From a checkpoint of a small transformer trained on Wikipedia.
Architecture: RMSNorm before each block, no biases in attention or MLP, attention and MLP in parallel.
MLP neurons of a small language model. Each row is named by its layer, matrix (gate and up: input weights; down: output weights) and neuron, and shows model dimensions 32-223. Each number is 128 + 24 x the weight over its row's rms, rounded and kept within 0 to 255. Numbers have three digits each. A neuron's up and down rows have the sign that makes its largest values positive.
After each neuron's rows, "fires in" lists the words (lower case) most often at its 100 highest values on Wikipedia text that the model never trained on.

L2.gate706:139150154125110135124116105086146162086146138116116166117139152108096052120123165137144136153089162118135081111097144114104163109102103079139147087158125147100118132106149138153131156152127132156118131161131141133136136074138084167103134132141104099121103104091135161107142174110160076142161117144118152132132146115113122130089107168080155151144120091138121081117141154120109127113075113092150136128063112143155104131147090137161095145120101091139124136090130143183182084098067139126104144145156147115126167175119116100135107138138164110133135147149106151173139105143124133124
L2.up706:165132111166147117138107141132085137124102138114144128158154155094122131112129142127130121126122135135132124104139117137162094127090108113117152122154140163129124141064147156142121121150124123152117174118112166134126108079164140106114089159131135082170168140129149116205133172133106126126151118117140167118139146163111152100143133145081149149112117128159121097124147084120163140110125172111150108153109107108105092151117092109137164101136114127132077127106169075162127119117139143126191142144132122150141139110120150139171136144133140100105117140130100103146140126100133142173
L2.down706:154142125088128095133138107097104142142103124117123143164108103135113098123183141144145131115144167146128096110072100126137113141079119092105097145168131160130118129101091157137125195182117130127125129109124121138174138134159095117100078125081131099139090180110136114158151137139118089156149103108161156149122170134078140088095127179099113138122124094104145099145140121128113106108125135106122149125082100146147128156141102127162107133105131081118132113137158129162120124149136165149118141166130128157130127136103116119143129127125127096120106120151085177121080093136127149158
fires in: "would", "will", "did", "does"

L3.gate819:127155117126127137122163140150116139108164118128146166075186146151108115127146143131147134110124137095130109116141158114178157147152161104122172109151146072097094128109130154108169134132131137142105150150112157120183170130184113150105132108137122073125122136151175141086161132149135127152156117119172129126100132126085139064121136147108150206155112159162158117117112118116120132131126098134141134111105129139141171131107175116129123166158143109131112129114137192094131121115104108153173128103186148119136113119101128138095083127151161151116123104150148093107134101120125142134
L3.up819:146123102147139117132129130105112114139147155118177111144145141135148131117119173162126099127162140097097172120150144135119168107085105130151099131140118146128113101117110087140154150132072154101152120131123129127116112142094157092118139123088151153133146111124149171095151161142138160154165146095166117109150109124138119131100127137172085112168121113137126098148143148141144160113110123124125082117147183136129134115159114124091173121137131121158149137137142141085170101118116132144175143142119144115129118124122142129181148160106160139140093143160167060126139157126139134161
L3.down819:113112110084116111102137126156129153147154143139154136137110122132140128135157148125165137128152151120128096162117129186145155187139134190080168140155154100139131157108122112134097190180110136165137117146111131146132166140111155126109150089113109130121145144104136141155131074127084108169149143096140135140133113085160178133143114062127135150122124084111143107136114136103146077134124116133109148095106103124143139145123140126127131142118142131135098168137138153117150159122126104092146142139112156125150123112127131125110139112118136112177075133103118080082143193151150147095
fires in: "or", "from", "to", "oriented", "and"

L7.gate858:090140079097157137144121135112119135137082108124103106114134157144130154098163112140114129129151150137100167110170135116116072136099120135107121124126107145165112149114159058134095092137138127123126118126158138151110101093121136149141135130111124111156102139188141134114153098108099129094131119112158100114118118125180106117160164114164100148174125099107103117131140086155134128169158109140120130073172131119100147103183088158123174173123115118108128121105093153111130133135159114097118164155102134161128139151108106122113119079112142141146143120165103132140159142143124150126
L7.up858:133124143142155131140124114154133143120158089115148133136162112127118108090149129125117148126156114118160192152153089149122148120119124142126128145172141137112126095112094174107146110157176153118110111178145154136111121106100140113091104151131098142111097158166113127093117149154108158088169117163150136119153134146123118123166143118135135101140110126134143139117136145182130179155140116157150168132123158108150083115149102134131158136184142133137151129143175107144156081099083101131128170121108157122176084169133123119127107119139083089109148116120131115080092103111124124118
L7.down858:132146098161182140127081107121146135152111066112146111121096136117120095133134139108147130121112145162115164094104102148106121133119151122146107128129128143122120108155143120161134124158119105158053120134154144120117116134120129127103105093135106135112115183145118132121138126171091122127180113087098141104163134133134106103141148147098151141130104150107186143118105138107144130149161095103122149130139180135092090143106108122159126153124122109152150102146142164088160127086155105174136097132123156131118149119139112081154158184143102173144116117151095112123130158088135172166
fires in: "de"

L4.gate453:105138102149140185148115136070168089150120167179106128126141118173115122139110120146136133134109115124123149156108142153143113140098127119127111135086194150118097106112149114112147070161107150112129161099146136130139109141140120147159104115145150143113161126131107161134137144164142119077101131123112101091137117136168128119124122156136123104137166091158109131127139100095164143111139154093114141127081135148112133080138165118179125177076152151155098172082133140113126175113103122114111074119137131137140175169137109104102098078113173131128125142142110123147119130115113133120
L4.up453:107150150128123184132126104117143129152124163135159147133118145153118123116136115140107121125094129124172194118140120157133127139107114076117106142109144134107088107126131074152148055137105090132097142133126153124138132089108127091124120150189145133127151132156107182147138145121113078147124093153110128103094171126136127078160108122138153077118135141143095108112146143130177148113126119138156105129118140120128116111135150158150153155113165103096136183150152123123165143166121170119094114115157110112139118123136095108083133067111140175108173101115142138105113142115153123154
L4.down453:106118124140107154116128139085125119098123091189125123136140102186103130184113125136100103133143108094133121104108171130105106104098124102145145168169163118128095153108147146079119094133142152138092140139121091124142142154101085148131135116143189109145141175135141141173150095147144094130085130135105120091121153140132152116160134169102078138141108106193141119108138123128145143104132167161091144146127129160108142082121135124131136147088149151130114180124145113144181124170120167146152128114120152145144152141150109116149134092113106137154181128069115079138103139117109116107
fires in: "medal", "award", "degree", "graph", "board", "competition"

L4.gate20:114101122101127156134123125103088134130156172145152086165139118136122140133125156140109130092169117101118114096107139159138146172134119170105120121140145095157107112080117136082128154160098121146143142138155136116107117148143116112132189152102124110143160132156126108130116185132111107124103144103154133134130125155121105087139159157137087133130115108141133203119114145152152101108107090088150142106130141104117114140124135157104156142150119147128109074159142103118151096129108139104078131130051153145148138121112106144097110132111103137175104162134116135145152129103139136095
L4.up20:173127093097154198126066101158097093138132170066138147140115146124120156111128174124114151124124157118094120137088127116136167163092127127139176130144116114104112126108132123113079114112111120130109101131132102116136144122144135130083176140115177111125174141135137143101129176101118083133154142155099089161136116128148092112132152147141127172124072155148152118117142133115113156137130112167115110098121126145174141143127164182075143133184115108130107136118140144080151129163112139101091131145128126122121140163168121108166113166117107140156084148139134106124153124110137139163
L4.down20:126107133109118140144121103134131189143165100174117114166131128123150161140137129144150126156156081110091132132143129162169126138133106112116162139105119136135128153114123146112056150148054141128132150111165123143144178130098111177152156128143119132137143166121101148103118085134123150104143119145159123098157094145130114128192095127148135118134130153137147149146140151138151070153122120143145092189133157108099143122125128094136096147175135100128141115164164088111105105083116165126144148146144140120164130105144123153148097116168148131107133132121168122148124162131165114084
fires in: "of", "or"

L12.gate532:144168094085107109118092143159143135109141126134113144122127118106114113126120166131131078125179040125121156154101118139128120116106142087102104141128140127167129124132093131119133171117113154122119110141141123135119181118122129103110147110101144108139090115118159094152135101092133195155135082137188108152153160143143178145103135111131160136152138106116131104119136086151123110134136075125103120090127136095129100125131103126144141105132132136120158122137141130139127092121131151107109138132139161101099148152119149156157063133103062173129090161107123144111083135158150167144
L12.up532:154152134109151152116131138120139129148170111137163087153099106134127164138129156157089100126098120123118071159118099096138136099105145118119130123132138131118117124159144122113111160141139118101167112130127141107139144123073167140157172140141112148112150150151114124157145137116161108085162149095105103133139149134106135131143170091145122097132111124104104170187136146129079144178126098098108194136128130118099114130149138106090108126169121087134115137101098134109167107140118147090076121157180099153132140151132131140149137176117095170124167109105130107121115120096134193115
L12.down532:111136154103168137158143137160169116109143107125149153135097110066120156177160143113103114123150131123140144129113122120150130113139141110143153133120105187126155116122136152122086155115124070123073118115130105097135116116197118112182101146107105100137112111156137156158102115133105102146133163123123120155129147092100147079150134125117124156153216108160145134105135087118124102154137081139138155147113120141118110126144132116140142134151142154075106093117119122142138128144143113093087113125117146142062143123171095150133119132121097156148143115128095105127140138124131107153
fires in: "is", "1", "was"

L3.gate921:140146109103138103175115125149118110139116126119152132144175125163136091155133135178129093129112133177149163171102111121119164152117132125136115113143115139105124133111125105142119083138126115141100074076137109130127158128109119164116088121146132075120133108129110133123197115120138083135061133128102098081123119143179110124128125129146104124161103138111132154158113123156123136094093112131112138117107167140156111134130142110094110109123110121133113178135121153065117128137148142136137108081127150147131128123144130108126120134120159171194099127160152126129165139139163124095
L3.up921:124139113132158115111116142108118153126134134123169142144136136120117124139114117151097145108178119089126153160139113074142137151106122081116105127091174153104167112115154116128162122109094168130134112083159160133116104104125117121142149148140102084128114115098142176113128106146106117101150171148138071110091135122154097135109131166136116149118136090120166154124135154132126128148128163168131168155085113114100126110116145121176160122131162145140097089135129109097137102131146081117136141083124177129112153126127151117150152100168128112176134156140098127120144113146120146131
L3.down921:108106105137185096114142126124128136127130109098175116157152120159107082132123123124138143082079142104123156148152129119065134159091140111141116101124120126121137139122135104148133090157135138123134125063170108113140132143106123140146109163162105100115140162137183118144098106131108080108096157141143083076117136100127147101150125144152105125163106133149116127143152135139096095148166167100097129126110111129107119117124187133143088118147129118121067144134175096116124158144103103104096116082149126120122113101136110098152135112098113121158138157135150137149107113167110133102
fires in: "not", "years", "preceded", "days", "scotia"

L4.gate327:118113112129163158137148137178128118112074132109143112086185138158137107139126137148130116156119106131158142159128124169128128096111163142115157117144145127111147170095142103137163119160150142165087124098135090108144121114139100104142112128115108124181148158110102127110192138132119141098118091181152124138142093138121119115155100124123094132128162140151137127122120102102083158167126139107097125119132154185090128112107102107117144123134146109137147136092167092115157128154152132141149131099152110135147153159103154165114140155143112064151169138115159123168096128105124151136
L4.up327:116141118154108154138094148145133143117077130107163142130161141096150145118131162151131126164111075112129133115131126136122167108068125099119154113132159179129132116133122125103179129096163122179082128107119117147110097122160146134117123124078133160131171149157122152100136144179110130094108119159121140129131157162100104131129093164109112104133133165119158145188101097097110123095112146126107125189109177173108102170116181178140145144110133124136124149182140123093142100136119122111131118101122151101104157152116131159124154109132122095064106134133149143151125133136106147143
L4.down327:117129145121162144185160152157128109109117095120140166093138138129117153136145119139062110136117110125179111129134083107095116136127124152154162138124142124119148182100155136120132124134143163152129106064116096113100126098100163130145135124106130096143154140129130116151152132125113151118143128170121103087154131131107105093111106147119143149132072146144097110119118113123061127134145152154142135112142108145139101141089124144163114102146091122109101098126109109172109151125132101142064087085121134142173131103118131106105162112107114067143126143150179119155146147156108122111
fires in: "time", "life", "world", "speedrunner"

L3.gate93:121121129080109077159109121135139115123086125114135150117156121101129110125088160134102117145130139155123159112106126155108130119145119130179121122106099145139129106138142138184084134128096090106097102113084080132145100163136115155116140080082132117096105153154127112148129121152166079114072137114116191104153142136108075134139176111123128095116138157106125147170114130116113093121156127129177167080095147165143151077117129095122114118146116132149148105159163141117145116102125154126124125112131077126147154090103120149099131118147131151133100171132167179142103143102136139124
L3.up93:115149095133136114139142161152147156119137122109143115134157143116155149112075175114122102127111084174103131169119137142088136145174114111135102119125141129154108099169145130140103121138138099131140147079130172149091083160156098089113145106103119164141117123101140125130102143099099123148156111121154149186127133152112158119140123115172109129101150144141129118151095160117133099088106122161184133130156118116166143104146113151147096125113059106149107148156133089142102109116128158111162144105162112113121084112115159144073106137126154087138138137120138108168113136111139112171
L3.down93:115152097111124115102140153136132148137109165094113082103148060106190140130098147123113099122146109140136157158101145132095150133205116121141136111138097164147119149153103144133131136110107089106093098100116131115147135165144135066145135108131126155101125114137132143117088131117095103164133131142145137171108138162127190109146151134154095135122117109143133124129115169118125098131128108169144164112137114169202164144124155111110077121105132088098124177160156079119094140169136121118130120093119117126114089103180166154104098125101156114127106092122180139130136116131164114146
fires in: "now", "former", "then", "instead", "himself", "building"

L3.gate274:153121148138116148153149113093143126148140104123122108123087144162140127140136152150107141100120126135101103171164115115158082100115163144126145078148110149108185053137146141134113119144119121125130086126145132088133092128118133135152120143080081098166146133172110159152108154112155139154144118190146152094135140106112135110188125091089121098124164094131128147181093123136162167116139112139179112142152087112111162079109124099138138126118128126118139122183141145151133154166119155160138172142142128123142151142105159070120089149119136115073141089167122129110111161115132140132
L3.up274:141126124161136154148138139088124161166125186094131137075089112119109122174147150175105147105156145112106117117134121153114100131107102168062159126155119151114166065114142164128122159143130130127149130064102139084120110149137104123140104136119165112115151124154104140159131142143142164133161106156119128178118144132131102136143134072181132126144116089102121146131119164137162100155133089146154156157118132137120171144158151118133121149148110094102160120159102135128132189106104164145137121122136102134163148115173148131120146115097127122142090129157155099119132115136149125158
L3.down274:124113130157165126114094143103116129116157121138128152097098114078138110147115132084119133157171155134133096135139123112113117125118125156114171141135172102161122133138128208153109096108126154141122109133124142105131095107149158104126156114119115122058162142144152126093183113093136119123123138117183082072114073114173144121149090145113139151155118173161142131120151167144120149129144113124139103150171108141143138136137112108128164141123156149115115153146091134161127096096114122107109133133141148116159105129167105127100116089117083113151205113131127124101102143115136149147
fires in: "9", "29", "69", "09", "79", "2009"

L3.gate475:160129138163145125119144153141142126129115095123096152116144090073148125093157158125123159129148148133120156132182182134116124168100111133105147129132174116113135129125154110114113103120144124095129139102148162147173137118131145154138109163107126111100125126097064127091140132127145150111148099114142154129131095155181160142162103132141104083098148137149107120110124146081124103146133122172120104114105166148103152159135163111141118122142098136146096099173144142138133124118096129089124096131100096144089108099124110115122126119143107149138106130115108150149184114153129138134
L3.up475:160143133154117140147143173066146123114118092130123130173135123106120106109100154097169164154154152105109134131098139104117121161119134122128147109169116122136115135147162071079107112150130098138134178121148117155162141109138104150189102168150092107117123151129115136132183122143140125160189093101119199134111128129155122147109159085118140065096101158141132080122100093127135124142142149136121119161174116125112127158110120122110126133082157125119131117118118159110124120129119101106122172105097109136143095112124116152107125074127136113122107155119124144159146133160159153146
L3.down475:177114134158125116133156086162137138113096109107118140117108140082117100128095155127087158130099143136120122090142136139105127149121140130159124141110143091128149141144166115150150143149121125144193121145176165133173120114137093152148101130122120137046138115080076115157161152101139150097137104105138152148139140152168157144111145140121113110094136108131097115129163125088146162163158139129159121125170105154126137120128167137171132115143145169128097115150129123129086153115119115125127121155088107121143113129113112155107148115140160143102116084136103088110179165109137142148
fires in: "there", "but", "normal", "contrario"

L6.gate672:142145134125137149149167105143109120133150100134145164126137099123113061105162144133147155132128109114095117137114140127118130141086076090118122130153140135133132116094139165091127144143144120110138095134128119144155141094134150120085166152110098138090139077147162105120161117119124106078130142117081118192089116145153137138118153178141142121113111119149138114114122121122151122128107134129088079076127167189084158139107078133111110130153117158097143121110128177131133134125071098125093125114091161103121159139122119129131159129129140102188118157113128117176111119170122071143
L6.up672:112175113163161082130119112144123107092107134173188106140118119159148137128145145083148073152131149116130102121126110081186157156137143122111121120150131160121107164142149130154132110148129137115130146119108137105101143094127159125129092152164121152166118170125138143175129107111108102123110057130129131128107102096142122156075104170121096167105140130191143141088097138130157159123092114134114164120107131123108092175133094103164122154133149116098114167077161148125125136123097095116132154107112114154128141165121161082113119121125115101160130122133107143151113127102116141144
L6.down672:134117161182165094119153154106149103121151145117134164138107142154124139108120119135106118076090131105153076131132154126123133159085092127119146108115174138118135121144153147119112149148119123092140112132156139138171142207130111168112138136098116130154122103142135137128110114096130123122115134116135133142113144122126163145107132141128120099123116105117072104175068106104143146136106107136125094126119134127088147093140098157122091125113132107122156174106147108119109137140142096107133135126118114194153118140083110147146123097109113139158123119149047111078101119146146150125
fires in: "would", "will"

L3.gate363:136139144135132146114124129122113109113107135179114150154131153128151106114149154125115125091143151152160098140153142164163150169128133137117127128121098122166150141133127093115153116112133072094134157085107110093136108115101119124111170105105098113183141176180158125142195130116168069139138137101140145138109117146167104136169153141114116113180134137102158144186147152126095101136067112113137142151158179093120128133150117137096137130111107166173174133114121112152115109130101114107133180108109119112134161122093113098136109083106114147110114147154127118120114071145091134133
L3.up363:096106161142141140110134140108110132118145140158149146170108137118166166105164162143140179123129104134110150142137115105126128185144097152146146129160132109159147139146123145134121148102104126108111116104085066104167107073098098119126093116108139112191135135168199143160130133137171125095124102122135107142130109109138088093128204127139110115141146144132145152151134127116090130117128128133104144111145149110098121122159135140123133129074123132174163130116118113139107115133104138145120095135140127110131136123091162109161076119090123180129118178129126144109123111173108132133
L3.down363:131154121150125131100106139142138121088132128157112129177097120177158140126121149124143153181196136098142107146127134104106110156109098099111138125161114137136185144095122120131131147108124137078120148071093090135143130096107099119115140061138142109154141128169164157130143089082141139177145116120111139157144085098145126106169154139169153139163145088120140136140146127151106104135121106095150136162145109131138158161140134106104106145133128166126167099138126116145163105117102115120103130125092121071104168143130133121117138092113100098097125150121158113106105095137162137113
fires in: "of", "among", "told", "art"

L3.gate261:127178119115113118107131184135163146148156109126175127105134124158113110119080101123113109129087095145117141120116109087101113144095150108132127114126151142148137144134171121130172123106112164165105160117128113123119129143142125148121103108126139146142141137144108104091134092160111127128106145128125134116144139138141127134151153163143119136150130099170129168118140145146094094136129159119168121148106120196107140108145132109159156121092124095140119132129121113070166091158118100124156072144095156120131145071140147165121165142131141132180074100160126111093120081162103092108
L3.up261:166138133129158109118157167117149123117149117149203146099132132145108158132138101138116137150127128110128197132108170096120117107116139140139087110116151150169148145152174123116167151154086158169104144138139138119105153118093163158110098116185134124150144133104134167155119106152123102102137144144143107108166137117150136158112128130106114109133108114165160136115133122156121091128139127117167183143117105153160109081086102098139122128111124075123115143114138127102157124151134123126151086124076129121111086095146154138151151140138138139164141153151142079086131092123136131117
L3.down261:127147082122123111120142141121160130149092155113165094124153127129112129153180097147124172108107116156121129118103120115105133173147145148128069110136147085120129147110164145140078145124123149077135166132118109115112139141162143114088167128112163180173124121145100156127104153168143148107119116175109109140120110136135110144132095108143124094165088114102168136121115122125113118129125118157090091153089096147116114093161143125139098136114156136140088120133124071088169091137138107116131101109100162183135154102145135139143125152109137130158119190142124072082141110154162096099
fires in: "days", "years", "minutes", "points"

L2.gate94:097104126143163116116123107087116151138094151144115165136110138152162138108074155108093098126125111141135098152144112118175143129083102116139121139074102064119156156160094174160109085060146103110133126095140150112156094124142128135136129114133152129122136099142107118138090139119177135088136146140151119124089104131154112060106102110154113123128138138093128130137128132120127141099165167115133160145118117178125101116122113098169093115116135152129122112135110113138121111136119105122099107100123131124082147148123106088073146161188128108112113130108158114119125121123090149099
L2.up94:102130142138161143120152102090168159110170182145128122109091150128133132146107144121150114141106124143130132109105134112166066126092159140148103098159121116087109121151073136132138134077104163169120088158137147134142097122116128129132161102136137167140137087122117124154138133098142111139125183106147175105124181163113144142114123135162144171087130099084169139149164095159125157123139126091158128129128072107135145146148168147148101126089138133097124121196126167120107108097127153128114189145113153177147083111119115137125121153157131107119156108136158101118122155113150140102
L2.down94:119128163124134124123150125144115160120136107158120130162103166114138147112141120101131124140107118127137149158153117173141155097175169112114125142139132122152128134157111139160146145107110098108100106151088129102179099094134184146154132111081133154118101130132086124146111141141143070152151152151099163125089143139097132150092085134139130110113082115160154129116114124107156121136113157065104143118107114188109134139130128143145096134123177105129130108132102118128168144121100123118123151124135167131119046183163148175126127173166105093108132121131146081103161131139145148079
fires in: "use", "included", "published", "contained", "publishing", "publication"

L11.gate67:104165122136129135158104124156120121117185108143098146141127136166130128121133088125120125147149112143131125112136114121129112141150093120100146141085151144151115105120101129142106131127092156116113103156143136158135177152163154112080136149117179118157131176141155140094160115122160095194136066153141115158136099100135115147077128118136130154111101134124064113156112076144138107132087129149061118092148136097163099114150148096098150144136105131140071108150136132086114129133108131090128112158081144149100129129074143104111159149160122113103126135151091160099106159126151149110
L11.up67:144114151089156101137158132138129152138156134122122112118099131111122102151158125134116073136144142135171125134149120151144131066146137149093145102138134134115090105164143172095162120096152124107152105100127086131138122137138139152128134083167136129111116146112129161173100112079123099098113097113131115115126174126115162114143160156094105120137192145082117163154125131113140146184152117059130180131137164119171111110111121137110100130092098140125111128142121143136144129148151145148099167157112121131145124161188151062126143149133099108148135138129145131077103122095134155142
L11.down67:142110130138117127121118138146108153107140169095122116115113099099120132160079104106137087153111138127144136108121120107136122165121120112128138148177140144096114095135113089150123122121161089135135120100144105190169138076151149104114092076096139145122120151087129119127129127160141132143148144144124168139118137126110150108132120109104164132156131152066125115124129142118087115103073088116084125110156134109137117155160139107139140168131129104142126090140115145171154143157129133121097122143164107118083170105121144153141150125141170109111126149115155151077140155104095099079
fires in: "is", "was", "are", "however", "s"

L4.gate84:130179073142125105147124159131109147118149093121182135121129125158093154161133119116135098134131166126137114085090102116134149125154143117143110109157102099135123169154111153122106087156116103114092134110152103109146135121091134152116131160123077118120137089115124133122135133140106108131082100138155160123144179146164133097077146157132113123153097149193116091085162129118147128095125120151108129166108128106187061130147130176079144135091115115152149130102104132121167126158110110103132088099148100155139193149134155129147138167131123117074119098118194142108142113085092129110
L4.up84:108121109141135104147148087090069131126115124115113126149140105103147131127155144098078135103117123126150147119121128121146130125142101104083139133152098132113117126099141135153135152143159099152124126118096135136123129128129158142132143109125143121131131125164102163118149144120155108162187173139093103113143172126113162135141135154132153130130095127088106126139157136089136093121138115103155112100140123132088155114112078183153112121056138143130096116110152082125108139068144152163076160099107181153114114098136111117152132137141124127144143139128111075150113156148127127113
L4.down84:136135127133131084149154124121078121153164116151135129121128114119119108142137133143106116103096151119137141137163080120148153147109118147161100131147096152141108115088108140165200095144116150149172127129108116125182151140132119147136110220099107131116125096165170161123124109104155105173155137132112090123103126128096129130141128147101113120120138133093136165093144131135112110106122124140166154125150120152123166088115063164140131149097123114090143083156172119150152117070151108179090154100138126137138173128137128142107131120158121139130071100146134122143162148146113131111
fires in: "do", "did", "done", "does", "doing", "deal"

L2.gate257:156124129105134112124140208160165171106090101158094119158111143127130131077142154148104176088109090165137157134130185116153123159143090090146160134119144143148121102138112140136116127124127102105105151091131098169167108109147132092111181110097128112119108127120108118170133209130129122163114160123127148092109149140096113105129133153146161125125134118139133095070119140150102155103160086140151114126140132114176134119129132170138172123169124132124130125130137103199112130139114106125117118127098107140128131059117156123098170111130113099162118109131135112133147127139157123098
L2.up257:149101107110133149192095146099116115103148112139155190117153175146113105129151130124117144131138126154096120141147136097113093139132128150127087179145128099119068157140137125133134129135149179129124107166152125120142118145129153098102063184158156132091145134151153148135143111132158142164141123098123120094129157115125120111112136177130138075145098095163126112140149128122128130151143116122137150100133138159127084153119110138114145165138173112118105121095127147104106111146093139094147115113135100113095143138126175084149102127143158128146181097113121122143139122148114149122
L2.down257:157137152159121121135127143116095144141112145108095080141104112110094093107184128108134147134121145113129182094148155150108142131118133174122091146113155140116158115121126163144130145102149103164112174147125134159109159134122109128127113136129140090117114126103157110138145184126199130147097122145140104128141118127176130168153149154101117115128109151111156136102119132130164166114163091131078113151109126105106139076149139158140154077147158148077120087135121113134126208132138118103111135132106100107148111118106140155175131106123150112132087130115118150142110130143120152117
fires in: "they", "but", "them"

L3.gate1012:112115143148111104152179105102154137095163115128157120106116124108088169092154117156149140089104149101124134165145121169140117118109110093124105091131128151129106138122115104138134042138152161116107129097188075161124112155156127123135134104124116172141124135113164147158157111115112134115094095120057122114136145095120118145169133138154106157143122148141111136111114137154120103119118150136113138137132121143123145137114112146119126119080096110128192137146115136122144144170103167130159140132124146127135115107134090103141160099175106153107140109149090114131103138076118117179
L3.up1012:130147132135151116128112113109133122099137123138103097100131069150120134132140097145138151133114125095123128143161113183169128136108144093107101117130090114121107132115114089126118067170122159091096154093141078147135147121136113101147111152176143148150150151140149098167161102152095135169108131118073113095156132107132145175171111098120152110144146146149122116139163116140150140122114125150086113127150115165149143147134111132095118168113128078097168154195106128127127115147122151091161165100140146115152107136110122136119167104122115160150144124133098089100110142089094140164
L3.down1012:114144176097086079143164128109098104126112133102109133114128158124163100101147092148171136131127117118121126149129120175159104134161116122134130144151123134132141169100146122122127039134110153136131151132131114160103140132148123149155172119124126096095108120126130146138109121150136102105116109090113132149107147126126113178155187098135123192134152156121149130159145126121177161139088143119103133140134073169133143129106136102121136149091150096121117169143123108183151139133128166142138132165119110104133117137120107119096091074155097151129107135148132094134094167060107132128
fires in: "medal", "competition", "management", "derby", "cup"

L5.gate428:166134082147141106166147119099101079160128126139122120127136134137113111137139103135116086094100131101155161145161108092131136142154161110125136106140134110130128099097171165167117125095124113117160130096149166115141093111097126055171123138087151136141141108135106151106108143165162126155134161122120149111110144125095126118161154128130116153123130092101092083143162132114106136094120113125081095094122129146079201140131113131114127174153115122123127156113150215131098135110131119092127109108111165161110137116124077127095114139134152164112134147145118138119140131103116122160
L5.up428:119131098119150128134125123146122103114145186111153120117115158140115142150087184135108121110149144135124178115101164152156153135114162072149116124134130092124119146134073141136130122131143163136132137126135120133115172102116114149170121128120132109102147140164139129155150110120129113156129127197167124175076163119089112149129086111105123126103135138138136136112120125118187133085137103119125063123137142121120136133085132111093132117104089148128142127125106153114121134106093171096148099136126127148122148113145130135087114132124132101087121138123155080071154156125114132108
L5.down428:133131173125111094089157159143120163171186126104123150111139124127096134166114110129107138128124085166113160148116150152130126099101092161181161128158155118118103122119170127139108072157130138182132101139127119133105123132088155139114109142142180136164129102088094125135177110126116147133169153150165120115121119097150112123144143100087167145130114112147117170124140094149105128111143154150136141126122131096138129129091117113117175154142162138161157107141185111094131165121100165111109131104138138119158144126100149081134079132149116161147140120118190134091151163095133133126
fires in: "1999", "well", "2009", "1989", "9", "2019"

L7.gate863:122136111137127136124082090120130135183101132114094116119088138124084133101127170129124128148137115128124117124196156108105147123150127127098074125102108118159130127072168119088125114117089144149122148151100139173144111113139065171136149149112126138122143117170109109148145097122109070119091129112138143166157112123122120086109082115141137093082153128102131094149113149107107107109135091165137125109141141153127134139114135140101126106110093140127088155116129098128087145117137074119148157109115096117115121119105120157130083114105136106169123144097151151142081129088137122100
L7.up863:158160073121099105147085120137124130126152108132147106094153101185087129122158096144117152140136110114182087111144168159139129129150066120138116140137080153145156107124153129094122149083140117121122135125125150160159125124142130128076183081116128133103111138127106093127127143103128131116112146127197112155062144118143113092100103112162147074132150120121105133111124181123118139132096138142153145139120159170096124097112107149145150116109093178091165138138127111116142140131124105118155151150126101126162108134089109159092122154113145101136112176112154142118129148157128180131
L7.down863:138125119116088124097126088137083118132113153099133116140152121175057146120151081103102136121120141159153094125108141112104146134151161152131118131155114106168111095166134105130133120095093101115123131137096150137125130112151135150119162047159149108136130134164088113115140126080114113123065147113132154141113157146137154142096130120155105092105133117144141107115122148103145102122120125148133170117106110118156094148074124092103073133147120095115102165076137128158116158142113077110092145139075100141173085124114084106121144149161142140136124166145141103106145164155141133142
fires in: "was", "became", "as", "former", "then", "later"

L3.gate162:105195118111175115109135132138084113118062129110170136132160141139131119095147130138115149141095102104139161108106119113176117115128142120113123115138139169122155121097173124080159093142135098144111144121183122133120119145143128152123115132050188101134144108129088105091100147087163151089160117164110120119168126125128170107116101109117103128153124152115114140175087120145112115109123110146137115115102156145115130094138121131106149132113079126127137192129129154130159125101141108154116096093150132130126125147107106120157159182119121177099120105137149120121135097105152125148
L3.up162:150131138124140090135138174140171154128112121116167130155137109177121094137164126147165061160111151131130127140104168156102151152178133132128139138117143118108136132127132170108125153112179124128075154158144111154130130122126179132112105111102085163097163139111113100090082126112097109078089140133119123159092140142143121138108143137139141120126103137121171140160077095135097124148105122157110121087084131154119110102155167152130150122164122083130106121101102140129109121160132162108163108082131163112180127172131120136142145118106150136114142133116148101172119103103126095173
L3.down162:120155110153146128105142145134171154115077151102119125096125094113149141127131101106147151113133125162142120107131144157115085133150170169125121123099130159118151119113142134104124144133173160118173143117145136142100092149148133134159109173114136141166153108091115146132117113109098138106127102158137124156146169128092137113160158141117147130127086149113101160173080088113100173145133203120118106134099120203121134110111155133120140126146119127105092152101112154095136131171131079119159092108084140104144142115137145139106131087125072126135157125138150077129158099121166105140
fires in: "years", "life", "time", "days"